{
  "d_mlp": 512,
  "positions": "learned",
  "bias": "all",
  "init": "normal",
  "init_std_down": 0.00725,
  "optimizer": "muon",
  "lr_head": 0.00692
}
MLP neurons of a small language model. Each row is named by its layer, matrix (gate and up: input weights; down: output weights) and neuron, and shows model dimensions 0-191. Each number is 128 + 24 x the weight over its row's rms, rounded and kept within 0 to 255. Numbers have three digits each. A neuron's up and down rows have the sign that makes its largest values positive.
After each neuron's rows, "fires on" lists the tokens most often at its 100 highest values on Wikipedia text that the model never trained on.

L5.gate40:101174164112150107155119092119149120100164090158136121094139114158125116093135130146116151108126149134135144171136134112125140098105120108140096153126119127124131123113117143101088111113173106134101163182139134150108135110158127118156112169144131140166146102112190152075130128165089122068149131135138079125114159121160120096171166158095123163100139162149133097153102150115164177098136128136109132143118129143095151159142112131135157133140131092115110127071166136090180127145144103098167138134105152161118125100126131134113139105077108154134143112121096122115121114132107140111
L5.up40:172125124089100114115119175140138189160159120122113136147050118142105094166144156151151154153104132125132158102100129131095120107136114179115110130115163112136117146134145088099151116167115140152094135089119175114152100129146112159134080124148117143141134158114139137141121144128173101147110164127132122113118125114126138081123154159183114123108138132149147084150101129158152096145135135166101149111109093165112117115128107123094150103143133125099123160114130145116157121141124122092137087140119077119097099194102128121105130151128123094140088145118135143078138110115131138164
L5.down40:125114128117121136133147134081142088146097144126080128084144110084136179133115114141139104149124133113147098109166171112113111103104173148110156154133107127112145123122122135156134133121176115131156149172124087126148150108129125181118170151126135122124122133134115100147129120115114125113139149120069139159125104168128147127165127126136086104147107170101124166147114166135109116071115145143108102129136130152135095093089128092132124170101104177102175120114107153120110151156082108168158144127106110142104130123067167157101121123130153096140107125091148141145151142169108096147
fires on: " pre", " an", " per", " inter", " the", " ar"

L10.gate287:089096116127153109140122139145138089155111129128146088130121137137173126074143081162105106104124126117135107133155122146150140144116141108162128166129122158124127110136151056129144143145128159133155133100099139085123137137139132114140141115071149121123131123128130111153106105114127136182127188110110124134106137146135123109111138107131143086136156122114114103148106137172137142137118135155131154120124102146109129105159157111136112107142157113088147177120102138116162107147091100145144137168085102140104145191157135097094129121124140091157144068142101115112170141103097065192
L10.up287:154161187181132123145079131100134126141120141129069087130143081159120116149161159151158140105151134126142152160146133171140090134134145110100138165094111090123132103135135184137092138128113139128121102111155143094147129079115106135101087143124124156122149153106078136133116108106154111163138119163149137109117108165123128093089108124105127128171128099077167082147117131130138115099113150164163121152125141108125145147092107131094140143121121134119142155148084149154111099114097103170129129140117110118163142168118149154151123139140115115135101137148128091134120157167092124093
L10.down287:149094129119152144099101130099107114138112127084140124130126187137108143125108135123136092118120158141111108147140176145128127166119146178150165156094134171161161104125107136099156110123125129117147136126144150105127121133134137162146141143093161087128115103140070137106136142126115131144106133122137128104155067109140132108067121114110165112145124087135150091105121111109129129128156155077155136143121113099151085103178085115145138082161129110122109099148110153141114150175104134154104122145072153128106152141100180153155132113125178094155128132156155125128096128119174122148
fires on: ",", " a", " after", " ("

L10.gate120:107124164136147088139141158128128120132129153127157127132126127129116102113107145118152100111164139137122127145165095147109083095095111135151136158114131149089142138161090143138113150070128146125160127081104136126158142157128120119133155145124139152083112157201125118125140134136132138091083119136109102114141079136123148114101140101073129188111129109099086133075103113132083105142130177136129112113112093138085121110159096080154122142142126073109132125143189170102158136105164115126172151137146157143152148113114110156124140123143153140136106133168115134121116104127109146155
L10.up120:127131128136159122110102109135124157120139154149130129147124115151144145157088118100158137105101106128136139081143118143125096106118070104106149174092108133113135104145097133095136137096098164063156109106132158129103106120140135142136080081111145152148165124145143132171128125177164112131086156133167120118165131139135153119175118128118128137158123168112131161074153130111150118101114154099112106097143078103111110131133101108170117110145116156143137092112124161158141110118119098119137109116162111132162109128176182135116100097133125110142149120172116160115161134127183165134
L10.down120:165123147113169049164145104156139104175128107119102133117161142109156156153146166131109132140119077117097110127112073136162168140107161119123114118121128110121105124138130128080112091140110122139150164134135138098172105118144090156145128129137124139138150148111094106139137119078143109130136093141115128108130116168099153118119119072096110117120141150119123092133140115173169124111130117142153137114133120164097173146112121179119152176109145150131070130119188107138126119130113129143136148150146112112123164093086144153119131121159108083153146162112124076110152152111131129116
fires on: " m", " M"

L3.gate125:158110112126134128141134119124100104101105131157139085130203097085163155117131089139111130108095097127107134101134129167135139107154139130146109136094142131114146100111151095153145117140111136132136141184119143112141112131098115109111166130121127092207089143122146121136091128105106158111119135152152103146168155133155099104134153140139164128128098150129094077110154161136117120107155116115089161160119132131144153107185106130124115136134112140105136111110171126121119125160108119124071145131145128176098147089076139099124144106150116166135113071152128144125106143117189136139
L3.up125:148133150132124122176121137141108166094128109119112113090142187112140143159123085142116159114165156085100146131162120123121135135100080194110105132125109152150148123116122161122111136129117138105144154111113172107166115076186151059133115143068125117140100126137144115129142122116144153134135119099141100119092142099088130112113087170105144169165113133139116114110139172145176102160105156144126122099115120129127093127124157112154154119149126114112124151102162126104131145120122111136113095138147139135161165112112173130097138089131119100090182136157145109111123093131127140139
L3.down125:112118146153109166106164170168112150110109124109140121096111142110118121116138142107109112114115099131147109107177124162147161129098148099119114109139132108136111107121122111126111166115129125158120110111110110110085144141138124126130146139165148129129118127082161163177083127156105133132146154111126144116133121192147111121192104107128076146033156146137135098128117093083097124112130121156087139166172118083110107115106154130112137157128149126123167164119150122117089140132108179123142092126151137143122122159142127136187112122150141172138095140115096153107126152124152126105
fires on: "."

L4.gate39:077097097142155093146109077125182124143092123149153159140168156112084132116118163119128119145149107105125122111143094143138081115110141165149133171094119106111155130101145120091146151137151101163122106141124128140124140128083143166142136120141133104117074126113144138109157128148091099145109106106107144129130135166108143091111129146133142145127127120141096128116088105135135087106164137140160126165122077150124136115151134149145117150150144081083120112149147112139145143130131146116157180182106169162115143155142127163164066113121166125102159097115102095132095113146108155137
L4.up39:133124130161108114129128103114125133141180114153131143128160149111095137140089165148090080147085189150127098187096157144106131088117110123103102157123160135113101186146111130109155089076128131090133098151136120103132071130133113125123125120112134094141131085118101139105117133147084134149151156143153119095107126135098145156140137135146157151135158138140144101109098100109127184123147114112130158127126115136132111078151151132111111135149150106114120151152158119147083141129143122148157131111174113121104068141137159134071131146121124123127160160131133137147058114149127118115
L4.down39:160124138154107137119109092094104111105112123148148146123112130104078101097120111128140173111118167148164080147132138126133166138081162088111122105113131133140145117118118145119120126147131098134129126095118171111107107131115108181101162114148101156140114124160141125086145151140124123136120115153110146160119120156182119171130150127139085144085137078155135106138169121119121126165133127128140080145140114140158174118164154082104128103138083121148157130130161118147144159124126119138165102170127154094116169157140136156135093150107072124118137120164090103089159138169138143082
fires on: " be", " Be", " or", " Me", " as"

L5.gate339:142117118093108137153101139118106131134124128132109118148164099146172089128115116115139145110123105125142143147128120132161102118165136106089104160138127160121107078163132137126091107126149106115138115149134164135078150122144132110134118158126122134157141149148076207121127088108135129190119098111158149103099137062155157126135130132147164159094119079166137152150083137148124144112109127126119152147151076124141148178119150146103152161114099125148100136125133141137109175157157128134150141159133087119102106176152106127101119100092122098103132113076145106134098136102116126100
L5.up339:085138138157145183157101109130123111132146119159130113089142142127148115158141131123126134154123154115119154173118120152122069137168116101128108147146133118131117139137115122145092144143138085115103112116119122119140098110160146115099145113112115157118169120164140144139114158167115128152128121133109159101041073104130111117121114156114122159135152135102136151112133101106142128119120118141132187111127122152070125144215115122123185147129127166121119114156122137131141155187104111140132159120147125128148105078114146164105105124115132117177143066109120091145140139125100127102
L5.down339:136114158136107147149078141150119106091137137090121104113107170166123139117119127101137151094163120111128117131101138138118149090155112143077115138137130087142127085132112131158102154151100115157151084129105127138154134100123159080138145138122151113176148156126153119136119143100122151143175127108125125113099089124171115116123173138161169112115164089114122182153068139167108138107109137116112122083119133155160101091155168116117147159132145106094129077170137120097116178146139172103156104123184103140130133127118118139135165121110135126143109126106135121115159148111102118104
fires on: " =\n\n", "\n\n", ")\n\n", "==\n\n"

L3.gate388:139123104127144119133133107084162117134113156152139093138154148128129105101148152133146085120153141172117079090153115066152125108158131133158099113098154139099151139154120130140113108085138172118095152164128140161127157127112183087085130122115141120147115082092136115166161165162102097116109151110173160123157124151113169118141163152141124101125128125111145088161114137129137119091112145120115082144140161136117145149142121145147120128139140090116116111090127139078160139150106149089147119160079112156078115134120114157081114134117103135156160144126113106119089122112098114123
L3.up388:106114118105068104151130138149155138189115090146150153115180127126148146131092152149115130140142150158082136117123100100087163137130103162153083106101105116076121106139144160110151100113159094146128117099119134140157156114156132155104161090135160165125122138095111111133125140092104115145138117160116165107131165127090169058120134111087115097146153149141149097100108102112103115078158136154124145120155121126126116131175133139140118128109156145118139147117158138137172144154171112097130117157112105109098139147113127119106131112096135079131107161126153135129146116104087132108
L3.down388:127121139128088143092118161141147090125155127165110171137184150094143145151122113128117114139129158129154106142123122111093100086125143117116117086106098105147186162167121164114173129159163137131151150122139105088141118145060130154143108096147128154098104105145146110096143167139108171102126139142135148166074139120153152100142107129126123128091127125133108149124102130109111108139103112159156148164114077094109094118113128083108100100138110089160150152138122142096111140117127148122163113145125127178115154156095124110137135172132091135138112148139105167164115107108119155148
fires on: " al", " or", " an"

L5.gate53:158076088137146113107158116149128101131135164108134139105115139163136131102152125113088165098131135136111126146115086117147121161125110129136168089120162116148133110113089075119130094173133166136154164114137116167115086133122094137140177123114209126137147091113104127103137150116110144135126166179115113138167093123140140141136109134137147140095121088149127109146136119126129156160109136144128052138121149142121098118154098165143141097160155137129102161121133135130167116124107117097159130143116127136141095159061067098108128102097134129095121122148111122157132131140120100122
L5.up53:109172093110129127163119154111129105145138114143118116137130128168129142111124126151126164137118164121140107179107111090150107161112116139120144119130138084105113172159137138153103097119098132132138118171125086099139091159153120145132175144100076182105091133163126114109111145155109109128140136127121132091113138109160129137106164119107118098160125123123117098095106118126145161093102152111102143118057133128184134129128099100136160115114132123216155149148118105126097128109124096119149113115108151154185173153113119145120132132162143104152177117126149133110125091137129097115
L5.down53:111126140149102101121099137106123138173131142141145106108127111091128150108098144111144156148127111163132156141135136111176115140097104135106118149116160182126115086123140106172205126127130146108154157105159094135095110101166132125067106116106143096148150097119119157116130174095136108176159151085099145168101117139154161128115140088111081158141154137135120122146119148161141065166125106113124099110109113087140089153124140165157123175164102133117109126126103131141142117131117167140156136130129123115096099142106114125134124155113128102132134114176141077129146105123103132130
fires on: ",", "\",", "ress", " (", " Part"

L10.gate368:139115097098082122122155107113114140152108138137143171126131143141092148083127123136131132093145151149160094185105081118136071098139140142131172143164122089101177108149119112134101162164130122161147138107137105131168103143126152123162142100112147106057131182122117147108075119117131157167100138156134141160133117139077089117141152131132131146129155107088121139128140115108165126132161173132142121155113146156102081173141096123140117133089123133115140116148139135117124099174132095128123124124112110140112139114130088098080134096087114133145132144103115158091129113125103124139
L10.up368:185128169137130132101120113085114149122124121182105102128139140157123135160162131176124124124107119099148115135109133167099129146110122165070118142176096105087107180141139131093133139136087098172120136142117153109151108147151126122111122127097167133108089084126115115138103164122099154155092089122093106122145144135163130078178136106107109098164101128112120143133154131112163120120154159132131144102082175116133162128135114152132122121127123121099113121156144120151136139099082103102089128108192148131146125136131124151144119162138111092129073123136110136106163133135139126090
L10.down368:092101137088102138117166073121090120129124099099151136120101110128128147118148121119094118131096174162097104150168110090101123172187143101119109115132157138130120091102135098164163111167128126105107148124153110141130128086127141126125087158146177125143121142137139137139132121148114120174139164121129122116109091105127102120126103123084150121186124136122112101125107127159103135152176101171155118094132152140161182168124153118149112114148099129152088134138149118143152140105151134172088124122083151116119121145160113105145125114164174102103115126096116163117115126120169110154
fires on: " (", " \"", ",", ";", "\",", "),"

L10.gate177:152127083129119136123150104124163134091125123132182130153116153120138151092163152149160121109083132106113119079079111080103156115142141164143113110151169154130121109124161131101121131141140115076133108093116159116130109137172132131161107132113136133147124109131169128117132116131138104124077129138107156104115138146125122098156144155122194163114180126091140123130146127142113172099110079096126099135120116117151109137150156159128088149103133112133079073098120119095114138163138182099076130133151155150116140125128156162108132125110096151115140133150095099123117106118114153171
L10.up177:138143131163134120120109166150124082111129125153096130131129106139124134141118131132095143114176147146128109154151076110098115144078115158113100147151150149088097152112164177155145127085133174125116117103167165105129131161136066120140088118102130129122050130116142113141143117120166180107128122129121109154144144099125092130135156166133121089129089074120172118092122113177114122115167134140128147075134121093122150123119166130160150155142149139130139106101140141157120105139131095126149105131088147127163145147130113110094108102122108092135135121143143123146159136148149088147
L10.down177:127134110068148101144120138117137130140107146128100091173113095121149131112143146126116112109147106101115151152084130188096132128109109178138157116114159105139103111146134126166150115110097148127139136150112140105159090110073131154133117090125150128123138128137142127142144115178141140109141146106132147129132126166141122134154156136154077169126161131160123136172081147131151097136144118123104119159108115128090074143161159114141131098142109153141145148173096089071122139141159116082118102112154130114136125123115119059131126125168091140179142125108078144152174147108121130124
fires on: ".", "=="

L4.gate468:111101126100144136113110160124136078112161106151108138138117166113182110120112124118120132103146151104124095135146092132118131167140131145090141191118139146169141109131098131121114131123111126084094126145093151175157136116126167093132133114127074138108135104165125074124130131121101141168119122152123125129103134095119164138127136107151120144160148134156151111113111136151144150147129184084129084161107136170093146143140089106136141160106122121118115083125144108129152103130107087075100198130119119144174140136142151105072117134128120122118143168165096142141129120137114181124
L4.up468:162132153151150140126166125121132112151133116155105099114087142167091154119103123175118119115149133095101106158183136142074119138155096115142137145157103175118110118148133087128132149114141142120098136142134114151135105139088070149099101135145134126100115103139171096108186104131138112116105099122095171104117158078130127121157132136144099112085140127162153097145177114163125118133111086122140168159124145134145111160124132122135133120100140096132119074112129122168158122114112119137141115150143114183081091135151116100137126152123082122148169158098130113124088154109143106131
L4.down468:107123132109093125144172118144106113138096116131123057170150103120141127117133131204137115097122112112151129067166129131130156167117162177120105126134144103144130104083177148164116092128113094137113152129099126146103092136124111138120101147144130123136134141160127141102144114124133143129129116179125092145130117131131200105090091114104167111132086158150143115128130133098137112118113184113136086120159170109147107128138147108175149114127119143141159122151139134135150118127141119109116140123184113143089130131138135144135141129115085093150112175115135074089155126090125143142
fires on: ":", "-", "'s", " the", "100", "ative"

L6.gate448:118138160163106138112139107094210112121186095138124084122118127134157146091124139115126141075146093125188130117137144106060131120163128179122121122101130132089148148133122161094083150126115122086102109127127097091138128119134106114107129114117106106140125132153151119119145114109155133124179116169122114118135111140119132141136121122146151109101118170139162142149134137135108105119118109172119171140133138135123114134148120129151086180153135128161107121109122163113152131168141128089149102135188118128134097097145128119166110091085152124124171096100139126092132103151151087130
L6.up448:141129110131113098116133157147193054118162137099151149169135160098090093121123124140090145095115171122145099135133053134163113150150125130110108124150124133098115153114159130157124095165113124121139139090114128110154170155134118164118144116088141116097153130140186113141162130160088128123132107131161158141147163137122163119124104133094161114097143114138159110103145113129103106165076144130136134144123149127133100088164102122122120144116135157131158137146149132151101122113134089128134070102128105137104137149160102134103107131136128129115164111131144126100058152117095127126
L6.down448:110142133137183119159150109116165116111141152143127154093154156170111119081131107123104146127142122142127113121126106142120160158130116145137145110122164137154157102144155081115115141153132111125107091098156091104124122131160141135131101114134167087166150155134128107122099126122130131117165166152073156107137093114111146138161150138150202103105122106096143121111120120120137132109111121133119170138107116065144117136151134106129106125095094105155096107141129125139091129170131203106101146111100131108098115161173067151078147079109141136151137156133161137124124149142131108140
fires on: "=", " =\n\n", "\n\n", ")\n\n"

L10.gate227:169119100139128121111160120138126135152130113111145133152136102161145182147121117110130150126149141137148155130139074141112138184129135125136128095133110127115152153082123142125104100174143092136123152108109131147136114111160136134131081081122113147173083115148153191173115100147108147116140137174126163120125143083112126107098067112133156098105163086091123073168143133112125101141100135121132119113160135106112143147133139091137091144097125128107112107121130126113110157182119104136097111117122120142158170103147129124173132082147139135139162089124081105109143143122078130130
L10.up227:113111128132136109172108132135133114105111141149171130121120122158170142123096085133099116133131146106126150111152103167110140120069150125096105153145127131135092155099181109117127143141137160098104139151118113098135117136149140140122102089100163133165129092131133220110096097135139148161122136076135156157163126143108115102136116135111159141113114132105150079167146148138148108109103184109130148102112171113126090164138162101149118153171092153073127082102109139129103124129126126107137151138110115105117151154134120122179132095107092130150116151089092114135144127146134122133
L10.down227:125158141092157111129118193093160145108122104166150147097121161136106134153086109141153144078122107132132129167131127106123129130104104161120113152151125140101146066084148116141141135118128106141169134086099199126155130134165117107143125146136120120113130115135143120132125067138108123121140127125120119105147143137153132136122126110132018092119124120094097107139175162162150098134111087140134147144163118141124102102116135110175139134134115126125151112111170118128084121116126114097124115159119126177151134099149144140137120111129152163138143131127096099160132082169140113132
fires on: "."

L6.gate459:097151132120117132149101113105086137176113113120104091147109160107117109104159173115131133145124170125130196145130135120109110162110138113119134101117110114132085134099146123139118138107144150111102135122127141129152111155164125131115135150134127127116094128118156098115115123125122173096093199120128159134177121174144108125142152123115126115143146113150111146136104163112138104090126175161112119138111112147147165110116080118143178111123165125074161141140150173125159116141125149144130086084128153144107092118118141112084138132094187172097108124137089079088122152125159138148
L6.up459:142165119148124166116122158110065169158129089143125117128137112129122145118124123172156173134137122120099125115092137145123131129107129105156115080143178157127118137135141103104090120126152106150130162147089135118170153139156136108131128144143111128141068141143164120143094104105097123079096110094143148119144118126152119120126115095149127128124162110131114169164138093113131128123134127129096146096189161125133132119166191096140143188091119127136159124094112137118117152085132137084166130115136128133119174132122065099123114122113140120080133102122105084133126180138117148139
L6.down459:121127097127128100101111146106119121117164140154131122120147164138138098146126123121140117127116143155124167158115104086177162145131155131116146099095152091117144109134084144145161108111137109164099161135136085090105144110189133142131119145108147104131178086121138115092151061110143151137145134151160101165174137133169162142093129120131124179125149107182112111121143146154112086098131151117161096114076127113122119111117125105105148130100159094147112144093096073137104149140137121127151143114104116161113121136153140130170096131156128090118132133139170101087100159142141123125
fires on: "en", "ed", "et", " than", "an", "le"

L4.gate360:158089092077155092130125107114138114118118136163179118125127133165122123131136129152099134091064124134126120150106107132122107105128112123078110096177170130085136103161115150160105128153116124154137142146153144155150135115157102178150091118148095132103153126121162078103170098146147148099147143115122086123112146108167140122106121139111085181110131138128126081160111136178136152107121144140139109143169136139134149126094127099137113119126160139156111141146140125160165110108126138121119121149115146175128119127080078103132091156120111112099135071140122167165110144134128132135
L4.up360:153136129115141124125170116109166090125114082132140125116121108095169101142139101130139150148135112125134114108100121148133136110093098138156131105120141131127178117110119168154153173194115090131138128160143134122164149117115160135098129142114117128148124137107166128143129101143127153092116158121171096125122144169112126100079107139126088133119088056109173110142100105130119106126157109113137154139134155096139105163106093110089120186087127158159111142147141159121164133150131151126116166130154180130151157108151119119114123116098098152108147096109102156135096117075172106134
L4.down360:141090115112138121102084145134090154121134125174144136109100119100119134115121123112147140070129118161187153162150142104167140147192146128127149137127118158128136117146132131124098114143129189145131155124136192129106093125123095148129151119094204109119148126120131144128134105094131149112105159137080140122164100113134132131113105145122046140138156140117156140146082143109112148136087141094102142116157109112166160130147180128118098147100130105144146140155097123123087130125107121103107112154087095132113108158108129122117081152133139114129124134145139151099148144127080124119
fires on: " the", ":", "-"

L6.gate2:082167084138182163182155126127127149171135100095130107185129133095168128152139111062142131146144145089087107180130133114094113143152132129140144144128108142128127123104107110129121119102101129123127164132135120069116123126116133140120117125132136096139101162080109115185120149170128149138103105144097085104133116082143153120121152164095095121110146133137154144125158102095102122138179149145141161134148107118164137136118161100139146128106153131133109128151125136104146120135146121160109145124066106132142119092118106134121078095132157132152137160139125159120149120148110176109
L6.up2:159131112139109138141164133096114139133138127092112152141134155115184080122129140135137158107120145103120149158145110133113135164142122126164164119127109147173151145115130111093109115116121145107158194158115142145169151096109093162132121143163158115185083093108125135146113084150102131124137122107127126123164083116082140149128122123138131103123147146139102133133147114131120096088161121111126111117156134108142092094129153167106152127092083131127115140067153092132121099109176139141185144120136142078136125063152105108159110136110142154134142108104118119166139128101145143169
L6.down2:098127108051124162098111164106111094074134125157136091166148160161094139093108157100127149127136123126138179099132131151109106123171108132120114108128128085106145117118163089145126110135125108147148123137135155092127108163102145154103142156127109134111160136121121119158102097119123152099168140141128159139109111160172182139140122112097137125148160109079150097117128132100167157139134138132135145098098153101117136124081138131131107110135147154135153136109119144157149112150125170117097123121133124148137124168153177127112077148105148109087080170162108149119090106152113111113
fires on: "en", "an", "ara", "ch", "inn", "ad"

L8.gate112:127115112156178135095172110152086080174096121097122134141170135130168155119116128096167090143126107139110109178143097122148077121124129136112140123098192170106098171180142119136121110076134152104171132113107092118106162137119115093143133153136157152126098146115098126125145106161137136124172158136125131104121115110124174154144134104122127133146133183122117136134100107090110115066128118084166087123132097123122149152144140130133146148131089107130153130135123155114137149110146151128108124095176129091106155152151134122145113108108150129096150159116128146125090121120107118125
L8.up112:129153134095122118150161095137133111107095134126119131121136100128120108120082117142134093118096135147119123095153091100102096105083155119147126095084159147108142141134133130144130152150107120125079110097141119155144100155093105114094095129113129153149088089123135121140098128087117102106160149134139102121124111112080128098148130106136121122144127127112148109148122148105062107097125104109126103095143104097145110101099096096138115102210137118117157122105093155149123146109102128121141196088149143147142102167091140121113117053136098126158090111154108149122145119167113129127
L8.down112:141083145131132121122097092130151140152125108132134113160174145107139134154122137161112157161115118114104148152139197123121170085141131152089130114119127131119087111166106149127118112121128129141135111141160129118100149089133139131100126106115132170143135118134132182114079102133097126144134105095150097125185130109100151110203131127095087114118180158153135155102103121120119179146126130084205132140119126114135156146115133109143085142076167105113152118101123118112112160115127141126133140117134128121123143106084114114162092107155137103158122120115087152108104179126136136137
fires on: " m", "m", "f"

L10.gate163:081150090148125124116093085123178134110086130146156125125121136115199108117151146117126089136121120110124123156136097098118153113095083138127142121105118153098146167093099145106129136138168130134144121164119123134138090154114112159128139149126128108143083109135131166139163133147121099149175129137098131144128174085104151134122179093134145115120115130123097098118134142156126144138141120087096130100144133172077122097168166166102124095106172150119127168119151142116123145102152145162146148161118127122157091118097149099114126163077133101138120146110067130163124126105109134118
L10.up163:097117151111154071142139119136132108154141103121145146139103118132167151127101144116124139168141109185103118119143087120123154127118126158145110117101105122150129125149178120098178138138157157158158092163127122139130120119137103173084133089124071128086118164116120128164094156107136187115151125151164145120135142116146210129123125107119079132111154083101150138138150175100110134115099153125106105140123165089138130090132097100101133094105134124117145156137161133122159098128108131112129097123153116135111108080145116127104125164101127160135148093126149134149128140101148165119
L10.down163:133113141079120111158150145108131144104122124131113124147196155077122111124112136127152109083131154143073106085122131090077138114106135162113105124129169122129157162128152111114157102140161098127137101112126105163186103099169107171088104102073157128128099157115101127143134161130147110166143127140143159106141135121137141122131103117145181090123142089134131133086155086159167147126121118138117126180091154075104131120117109116107137101173145151150110148150134101120101115154149098133104123133130113145093153136127121151118140116165152139142120179130129123101130146134110130146
fires on: " al", " Al", "ul", "un", "al", "Al"

L10.gate213:163124103096095157179112099154127092160156154109103119082144105118098140123118094091131164071141147122163132163080146137105160093123154116150126099143121117130161128099147081159139134100122149124094109107118176105159129147176132082142130106154082109114128133136121131128083141080165149121096127083168156141116129092100132137077162142153150156097134135130153131160109141149103123117159128095133143140124122119079141098160129122158085145109100114146120143150123134141129155147170106123124151127135125162130126154146132137105149136098116133148161112136160098114145146140094139098
L10.up213:131158091116164107088173122146157093140125143126155095156145124186143155099125111109140136107159162172127136099114099135126143157136106141133111145111142159110075111144164131153103119126106125129145142105135121115133158164139163136114160106151122083123133139185100162132094137133158165157116113112121127136076144127123165115164175094104118102143151094158124139122101137127110137184134133143108100124109124140116120116114108123121117151187145083082102115165099127120119178131092101139117117110103119158144104118124154106127154113111122163107103107104123132133162136110078065147
L10.down213:133138080092147122149132148142147135133124122119135108140112136131119149158112104148138172113120124136139122110161148116140111092104155132111142106099144140123143142128119122166116144130118140156150142152107100096132115151136135113135100126137146109136163139156136078130158120123134106157117162132071113130116134111115141068159137143160181159142162155120183128128134062130130157098136114164073148109157114101154073121120142116125080180078147115169098143156144110117111106073135111141176133134126161149136121098121170156135126130096102108113111096144116126099144120096128050148
fires on: " =\n\n", "\n\n"

L4.gate416:148134097090121085155126128119112137134138108122143092081137117089112148134141101141142158065154150107112179153145149137116142130150136147117127130110132154136139102112143107156108112121110076082106077132116113129155136135147109107143090171131145145135134164142103158135137131130131146168110132134091108159120079129136118100130121146134117183126111148134137134142118152147104081107104176119143169148129173082095110119100130139108109145105112119097108136152134180076163115154161159159153122152139154131104142133145098176101124085071112149141155136097138116077117114133155148118
L4.up416:101139131124079108095144088119173115126176119157147176133140101142144117090124093148124145121098161149144169104126117124173108136124092141083106094153126154125112132141133131132122113111134143182129141109148158096153138125144130078134124165155135125143162148147168151120124140103094089096132112152111177120129085134134147133136102115124191094134146141077120136127102152132170139125121114150127124127080119099149113109123112193131189141126139125083148160098120111143134124133149143104131115096178160125116102084135151098105094125134102120104144117125130104126137105151100105086
L4.down416:123118129110129172158092115149144076151178152105113107133148148136109102111118126138115138095136104115127119113127156149103136085130134159130135100134090140115138119135135142163131117188117144171100126126106157117142090137146182136122140162120176126160144124150137123119153128116134180157112085088120102125099113079122154142097129147159121150135183128140136167124133126133076141074125120122156152135093125179155106141142161094153126111159124110110177112119070160101120146149164133094126147102107108101119123144114076133117136138138114139124110100098098099128168136121132079154
fires on: " =\n\n", "\n\n", ")\n\n", "ich"

L6.gate67:146117131136132115176153149119105102134153116148156149119107143137139145116125128166138084142106091130160132155138112149111132143085114113129119138150135119123152109170116133127168125123122173137082130164086163115086144116097117159123136120108114143117143147126095131175163118070117139149186133139144124154146151111111127120115123133135124131145103118089106110140133163131078143157167163117113107159160131150200076168136112074102090134063155095119126098129134103142090154130119157106110140166093149105119147136134089110096161128151158124128125135152122132137102120088097110155
L6.up67:111127140123128161066173163106167102121116152149116108130128143123136143169118153120126147120132170111168124104126153096106103172152133133137120129147155129133119119127118108150106137116144078098172110150143128135154115168084130108083142115120155144104083132113150112108128141146134115096097104101187138135105138105136129120102136095106147100123123132182147115071095088151084134126084116108128178143110170134161145138165113113143120137082113150131120139109102158101164121108127082125127147130152147148164109155111101128109131122113126158114138125116186171145135112171107133080
L6.down67:140110139119074142105107155125101125163146118173128159142148089115129164141096144084158142165114172095138133155146196174116131147105095141093136108126112128135150111117119134131104160108133099129162123171133121157138137173136093107105130159114184142110147111065134098161128114105096123099161131095145115094120136114168134140125122088119097114133156134162134114134112193113141116129125140107128179103124129143153139120141118090119096107163121123125140094122072106112133129119158107110133065124135100160163135098144141114147092129134133076116135136117118123101139144131148156123
fires on: "-", ")\n", ")."

L5.gate264:116130128159121126128131102123137081166152107082134145120125091134133177151093089112103117115157129119172108119169120113111118113127174124125136107116122086110104104129102092139120094110108139110083114095076139093164170168109093105150123132143130186108152131160132163108135148159123148131128115137136126165136092106152119126123142118112169139163158136155139125135159112112094160080129121135141160133117100154142144125086161130102115118112131173101159123128139148118090072171109145139134123105117153162125125163124089149103199124150088134134145127170139113112146117149142117158
L5.up264:139103148151105116150132143155088124153170145113152102102117176113069070140120117116158096124161106145136131102158137123122161135154143145080127103136158093143136100129091132129166059121101137124140169102106148131151125140139118174172119176146168158136140106159169123125158127125120133072130137117139135130127142121118100149110144084111111105114104145117174114114193133114122120131170115133147143133167130133165124139098157142142161083120117163105129140097156114100141126161142137150127157127125119093108122116095124156132107071118132123139082107119112118112130146146135086152
L5.down264:146156128146093101134111137107149145079072125189123147163129100125137137128141141134137127142138117154134138154150107140166076097161127106128140117105114123122145087111128122101197097089135082197112098102160088154124123108148163113125128163134141140160124151153141142137133110138108121154177149140152115120164139137135113139095091101115104119129130146134149117125140166117124094131136094131145146165139150078137110155146089166109114106114094090115099123098141093124159115122198154111123150136126126093113165128114123161097155140105136107128151119095128136124081108110110126163
fires on: " e", " this", " Time", "ich", " p", "us"